Weights of a small GPT-style language model, trained from scratch on English Wikipedia.
Size: 12 layers, width 256, 4 heads of 64, MLP 1024 tanh GELU, vocabulary 15185, 13.4M parameters.
Architecture: LayerNorm before each block, learned positions, tied embeddings.
Training: a variant of Muon for these matrices, 738M tokens, 6354 steps.
MLP neurons of a small language model. Each row is named by its layer, matrix (up: input weights) and neuron, and shows model dimensions 112-239. Each number is 500 + 25 x the weight over its row's rms, rounded and kept within 0 to 999. Numbers have three digits each.
Before each neuron's rows, "fires on" lists the tokens most often at its 100 highest values on Wikipedia text that the model never trained on.

fires on: "k", "3", "um", "4", " (", "an"
L7.up442:451495456479546461523527512465520523519499463483516519470459481520506502507456495511496542492475565459485497497466466502472536492496506521475459480514520494505465554507483538510515508514523524510489468503505531486497501474500528484491486496505510558482457507470499517491502464476505494503483482481507525517528487503486520489514557478499454491505539529524503494490486469504484456486490

fires on: "or", "er", "el", ":", "arri"
L5.up802:477473524509503507485512473502511481527466514495446475508489492508486534485480536548504501461500503519522546489487456522497548486448523540468534520497477522454499489490475524461525479450515494504494527519481481472496491498471500459496482505536484559520515534431496503534503476495567490467486460552503537480473548528470513504501500453522534516519499512483527468513524503448477516511514

fires on: "2", "–", "3", "4", " Mexican", " Italian"
L8.up672:462481506506508501499537557418485547497505505515493500491479496519483494496491496491478500439501556466500561504553488498491487492497464523520450491481442476503529511528484476525508478532484465502525476508489471512473502530509506479501458513507554510526476501499507486529504484491492503470492480512532509504512541545478481540509531505499492479462517507537464560514493520491495498531488

fires on: "2", "1", "7", "3"
L5.up208:547511525465514484483519498507474534540467503525493468484448502527505456528471517532496541524532511501528520525518451484515485497514502509508466474501472507494520495537503490520505525490453439536470492508455478489541495518475505545506485458505447513481511509518564493495471478513496517477508490510466519489503505516505448473481516467528469508521499533516520523497491461518537506487470

fires on: " | B", " of B", " of S", ", B", " and B", ", S"
L8.up436:540488495448486486479493489483484454482499476507519507483526485509538511495459508468503530501493538542496536515465494503504502512511483503503522493509467513519530523531481491506528442515501505517491484494505513501481502521499460476527500482458512509476479482497542472458511517471511477497561504478515523492495492499489511545519553500529450480485473499501485493490484485524467482507453

fires on: " St", " in", " as", " st", ", as", " Lev"
L8.up752:504486532506505498494476514505499513526491492501521532472479502511480520472483506521452558500469485517519525480511517497524494508484532494522504530504502482500544473483490483529499512486482514469526547559483458492510487501515501509487506530519482499493508469516485449536494507511439483483511476516461481525549521480469471526505480492510518503526566535495451468550531488514484517520504

fires on: " | ", ") | "
L7.up776:506506513544501465510497500518497479436484493477553489510489506472510540504521496480471507517492499492484514489491489521508475536520498473512531492516525514510471475457514542524515475495476477511519469556538502470471479488481502502550513521491522517495479516539442465543497460536520489492511399486501533509480486469482511494476428503532507544524490469513495504525541510483483538479521

fires on: "\n\n", "–", " ", "\n"
L8.up916:465519477524477481498511494504576509493516482494489487499467512538507524464491547554473491517510493517443475531489493499522487465474452480470499508516523478553492480557492517453503536515484515490503557532481524496531500528496489480501523489520497472484469504529510499495473527494524478465439452494509509491490497506480495510469491512519474462502547514482527506477508547499481546520499

fires on: "F", " V", ", F", " F", "| F"
L8.up523:495502508537513545513462511514517476489470520463510531495497514522457471508515505518517460495510517506544495518514545462465504512540501503519510508503512541499509453499452455477498520491505478511472521527499517511482471480518519497518508498509492505471520533533482527486506510504542558512511521508524504528478478469524494531511529485509551520501448528554501546535442493476441498466474

fires on: "S", " S", "re", "- S", " and s", ", S"
L5.up89:530444497476536533499508491500486463495478500472510455510512486504543520478470492538473485467477539533553561483506546487571501512521532505507468488475503465460492517471482482459523515523469506525492485469491547507509531536493456496493514456493499476518525478500510464491545515483484484508518494496498508458522493507449529542509477479501513519530533488532462479514473497558514525524469

fires on: "2", " K", " Y"
L8.up60:506483507498423453475518485494471526463511520486488541487526480496502492485480476462509518498506526476535532456479518526512477501514498506464547477535472481498531499529486472466484549475517517488519471541452553528496534523479522496519461528490523503509524520533470499483536488481518486500497506497454483516474501534480555494536473494486479488529476509522517531525510477467484484506528

fires on: " Pr", " Tr", " tr", " str", " r", " br"
L8.up30:487503481533483437460469509538477512527502500473460504532486500504542518486476507566450535530484485513491533536522480473469524547514511536493481490461494531451491508495535500502502542512487507528471514499480547452536508532513483537527499490480500501495516476476496536518515532518506532471519462494479518525515500499473522487491451482532498499483458521458510495554535489500467525471483

fires on: " ", " is a", "ale", "al", "e", " is a "
L2.up901:483530493494485467517507457463469510489504496438475514454525485495476503480466469473523520470486484516508511496486498465515480512500456518458478497436508506519487520479540466532502489511508505529516490530474471531483501478505464503501509523515501528507543495478527474507496453487479536503458519479436543530479499524495506504498496501496501489506545508515454485523474496454486491494510

fires on: " —", " w", "for", "f", " for", " W"
L2.up822:483511508477485489472524467470516475510504479540519461469499476494464531525477473552519528545497508489541482497486537505513473526522510498446523504479496488511478491447499506486457518492493531476470507500484517491509474495477510523547474530554493504508525484445496507546480535511521486501482484522492481510460494512502495513534500527521445533477488480496528526503475523472517463460480

fires on: "\n\n", "2", "\n", "1", " An", " University of"
L6.up771:503522558494526499471472495489446498476526529512517492476489521516470509539462518471505539499488464483532491517487502486477505535469500541522465483510432500478519518509465486501511514480490476478500514497497508503469500509504503485530549477475482506501470514536461519486481514536478488491487498537477485464494534506536453515550521522515512479496461507481497523459470506462479485501472

fires on: "2", " R", " in", " in B", " K", " A"
L6.up506:464456483507503497471494475542475497459481510488520538559530462526522449448477469476524508479469492535503566497545479519462460490481486535519525488523499500473534524535497481484472483493531480513483499481476490533511499487486530524510477525442520510505471496489518515520522465473511508490465479472512506483506519510485533561557495521471463527487494537531486514543492464498489511487473

fires on: ".", "-", "- •", "-c", "ad"
L7.up964:512464458483531535511476475527548454503525501558470522507489499516516516514516486510521502486500522534529485497482505512493537521511507522488473520495519477495483530502497523523522477497459470496486512467479490485510537477491515528510543465524518437473492509519472503521528530531551522480493457508504472434517477499477496542506471480501544480519522518463475505520491537561510547510458

fires on: "w", " W", "end", "is", "rec", "up"
L6.up666:472510469488481534500492482484516496506526497483520508456485513523504488537456498501528494525548474472510492538528486511484538511477458499466541530497457473480460454449551486478466489488491514470513550502467503518507517521474474516492481495511459528487524503512478511496481537484530503485493531469490544490456487533454509493472555499504483489470456515505491488539512489478527497498473

fires on: " | ", ") | ", "oss | ", "s | "
L2.up267:497505486491491499526506490481485471447546480473495494502518474524492483512501517505509490475526539507487465510519499486490478513491515488516506479516512500511467457508470481473506529514474520502511485514527507477519508464454452473495495535483462519514481516539499474495523496501540479529500476472523473521474480568464451451521472448510482501510492502535513476485492520484512518517539

fires on: "er", " ft)"
L2.up577:485444505522511514502474461508474493534510501489503529468461497503475518484470509536462528463467512483493510532512530539492494451487544521499528487529511541461487524484509552479529499505507531473492482535463493500516507481467469471523509504455522493499511508495521522493514471470493503510488461491509524518523504492503551536501468511414522515481510478503492476505507491515512514505499

fires on: " | R", " r", "- R", " br", " Pl", " l"
L8.up744:511477510509465484484456506503494480534509456502513536535506461487524515468420480535506510492529480503504482470511489499461474510496454522449495485483492489488441484497534535519484519513485489452493504496509497464509498538502504499491523457546518504521510511517478500529536504542518520524485513497502488536484506486528511465469530489472506496513479485498504501538507453476513499526498

fires on: " ", " / ", " is a", ") is a"
L2.up608:503507493538504483489525446506514535480516485527500515475502487501505541521516476498508497494489472565525484448499521480473474515521486479477505539483562488512485487521535487515537501480505462506527494510495481511540497481549442460487500550523489490506493501502478495509542488478535478467477521508503497515514509542469506526514441481472494532500507513473504492513497466486531474453507

fires on: "P", "R", "A", "D", "S", "-"
L2.up870:477502520502513524516485521476530486513526499498537507544491537456525512490460483544528475514516512485459498497483504557439514515498512513477516486502540475511518463510479490515519493520493546562490504485490479517500454500472497479477456488508517477516471514521462519506503468535542465506483489502498505479543503519475520516552535481485526525464495530529494473457490466498453489520516

fires on: " to ", " off", " back", " out", " on"
L2.up163:519501520504465489541500522472549500478485537506506484517536529448479477507509503467507504531517472541501442497511527524539497492515519468470484487498514530489516486549473482518481477481530510453540476499522457512485517540507463491523514529496497472480497518528514482511496463519480531475441484522500497492495497451517544514532497509523452495520503516516473445472467494494506470539475

fires on: " H", " h", "- H", "H", "h", "ell"
L7.up120:463522481507461514473480462535487481478538566494452499487525489499486488514522486463442473538495465516479511487523515479516483439465527497477490445507481488510481543517463489463506510518513491520499471477497471487501521533522554501485500478512471517521489487509487519519530527521519454539508506473502534546493496527537539475517515450511561490470491539527537522484488471450485486518530

fires on: ") | ", " | ", " / (", " mi)", "ar"
L7.up522:527503473475483479523463488496493525478565505473484496510450450479490506534501456501501513464464503488505516514449481494494496470509475481534509561477504543480522502505468481489517509491496489511508509514494524484519478507485482532528502471533548543523485520494499512485520507505506478467464446538522462497499468496502522499472508508462494505465523504480509534475479452492475491494542

fires on: ",", ", and", " as", ", to", ", as"
L6.up353:463500503496483497463468454528500507541459491486471547477476469504468509509481520539509525555499507486510476474500512511486476504500500455503491488493483449528542497484487490527495548507494516478477518549495508499494495500476465505496494501519474485513470540504512501546500522545501483514495558510480486534537546508488508486548434554507474495516491447540487493491483469508499493484497

fires on: " out", " on", " dis", " rem", " back", " | Episode: \""
L2.up826:482535493452520536521496491548497467471513559511570486520518491470524514514498504538542498532520514546474480454501524526483506501494494465459490481519470473512483512466497496507527507468446518472521498500459514543465466512491487503518511496494531529478536461513502524532540471491493510491481491485464467506485501484473510510483486507518472530514479520528525503493483463448513515509446

fires on: " | ", "; ", " ", "1", "\n", "0"
L6.up783:483500486493473540458509486510526502506489515526507520474449491534536502511522453512548513476512508484516536505455485479517519473463480517486553461505546498488503528488453525504496512499498500470499512516509488559488522530483437498470537494519505497503494491462490523486491522491450550435477476486475497491468522507473511533566500446507478483490502488504503487526516497512538491459502

fires on: "==", " in B", " ==", " of B", " | B", " |"
L8.up723:492470497536526511461478491459483480490521500486548508522497511521528500481495474562504512507506482539484485521562516500468506500495548520517488529491473490579536499528493493514526497479480439507502529496427519492512528515498455491493513463469513484486560493502516456518495466529488473508493533483525460480486448495478491490488536489519470491490464497459480529477514502534465465491502

fires on: " | ", "2", "1", " / (", "4"
L5.up353:492494473462475471486473507503474522508488499530502548521470523485506453515487530528499479508480505499532500484495509459485508494504486484550474500519515522500531482514445483483518478485494494488480500553467553504479512490521492497526533494506460501528527559497519473506475477440490519492505518469505485517497483492498520521520513479457475516472488461447519536506496473473515471571482

fires on: " s", " S", ", S", "- S", "| S"
L7.up902:515446472508560509495490527519501503471517494549494474518537492479498520508496502513516473502467483504503502497448497513512509515518435442517491541478534475530512524478564491485559527500513526512541494520495533542512458476492467461483478470501484481513471458514516530507506540513479425544468479499530488489496541507474511495507510499485513469495516478534496482501520513478507523480472

fires on: " S", ": S", " in S", " of S", ", S", " | S"
L8.up751:518458504497535536493501511498553496516483496501467446508507473507511466506469488490487544496479465504487533501501506462522474502567456514480506512479504499542511472474515486491515520514466517503512528508523527493512525477499523501511524495475525506470542454514527484498509484522489461523518479486462515513511507498467465519436533502543475541479515486465521523506492543507503481501491

fires on: "b", "ev", "w", " | ", "rec", "lev"
L7.up160:531531488525500485533490522524519529475489487507497517522491487525464494524493548489537508491512501444488508500488467522504503488490486516510528447543496478499481489478503508524429485525474507484518502508458502502536535509474452540485455498449454491507535503541480495534516511508534496536482494485437465500488497483417511496505467491528499506528503519490489516527458506491553476502481

fires on: "\n", "1", "2", " —", "3", " Quarter"
L7.up494:491560460514544478470501471543532518496486519515462554511513496492496496513500480498523499466484463485478519508514470473512509459497486516510473488530494470493497495479466505512496475509540490488479556552501521530552470517507500496487532534492497517487571481486476512432476516448513490488538523499531510478487489484470507505521460502541495500465455506533484531478527508531507466530506

fires on: "."
L8.up861:512506460458484466507493499479471437565543485477502495464500554507457528521472540490475527486483489539509507509504530521485529496481526471529512449504524511462486513494479500503517506500505493517468470509458500498498511512516480537527517509473498516487451506516437525475558469499492510492485515481487514473507486505525492525454546515517528508486518481507484508493509516553499530493446

fires on: "\n\n", " (s", "\n", " (S", " (w", "- S"
L8.up801:472489533543523468467486537494514523504512500530463464488492505508539498489480496454470480499523499484489454505488533542491493526503478447504492499500525494516467516528466485494500514486490448463524552525479494503527487491495474472498500495528519484544502497507513485509510513529517468515497479500536492491548491483471543483484515483486465468444516525515452501537496501492517473456461

fires on: "b", "ain", "tar", "ver", "f", "er"
L6.up219:486488464489469524524445492520500489508525459519540542501524483502504494493477516519508520461502495479490483499501543486499506493509524463508516498500528476503518484521489520507484511502525500514487506527516470466460501477450427485482491512507549474515510493468492507476542508486548512519478500511503511531536463503489523549507505491511523531485530501502488531512526495497456498552482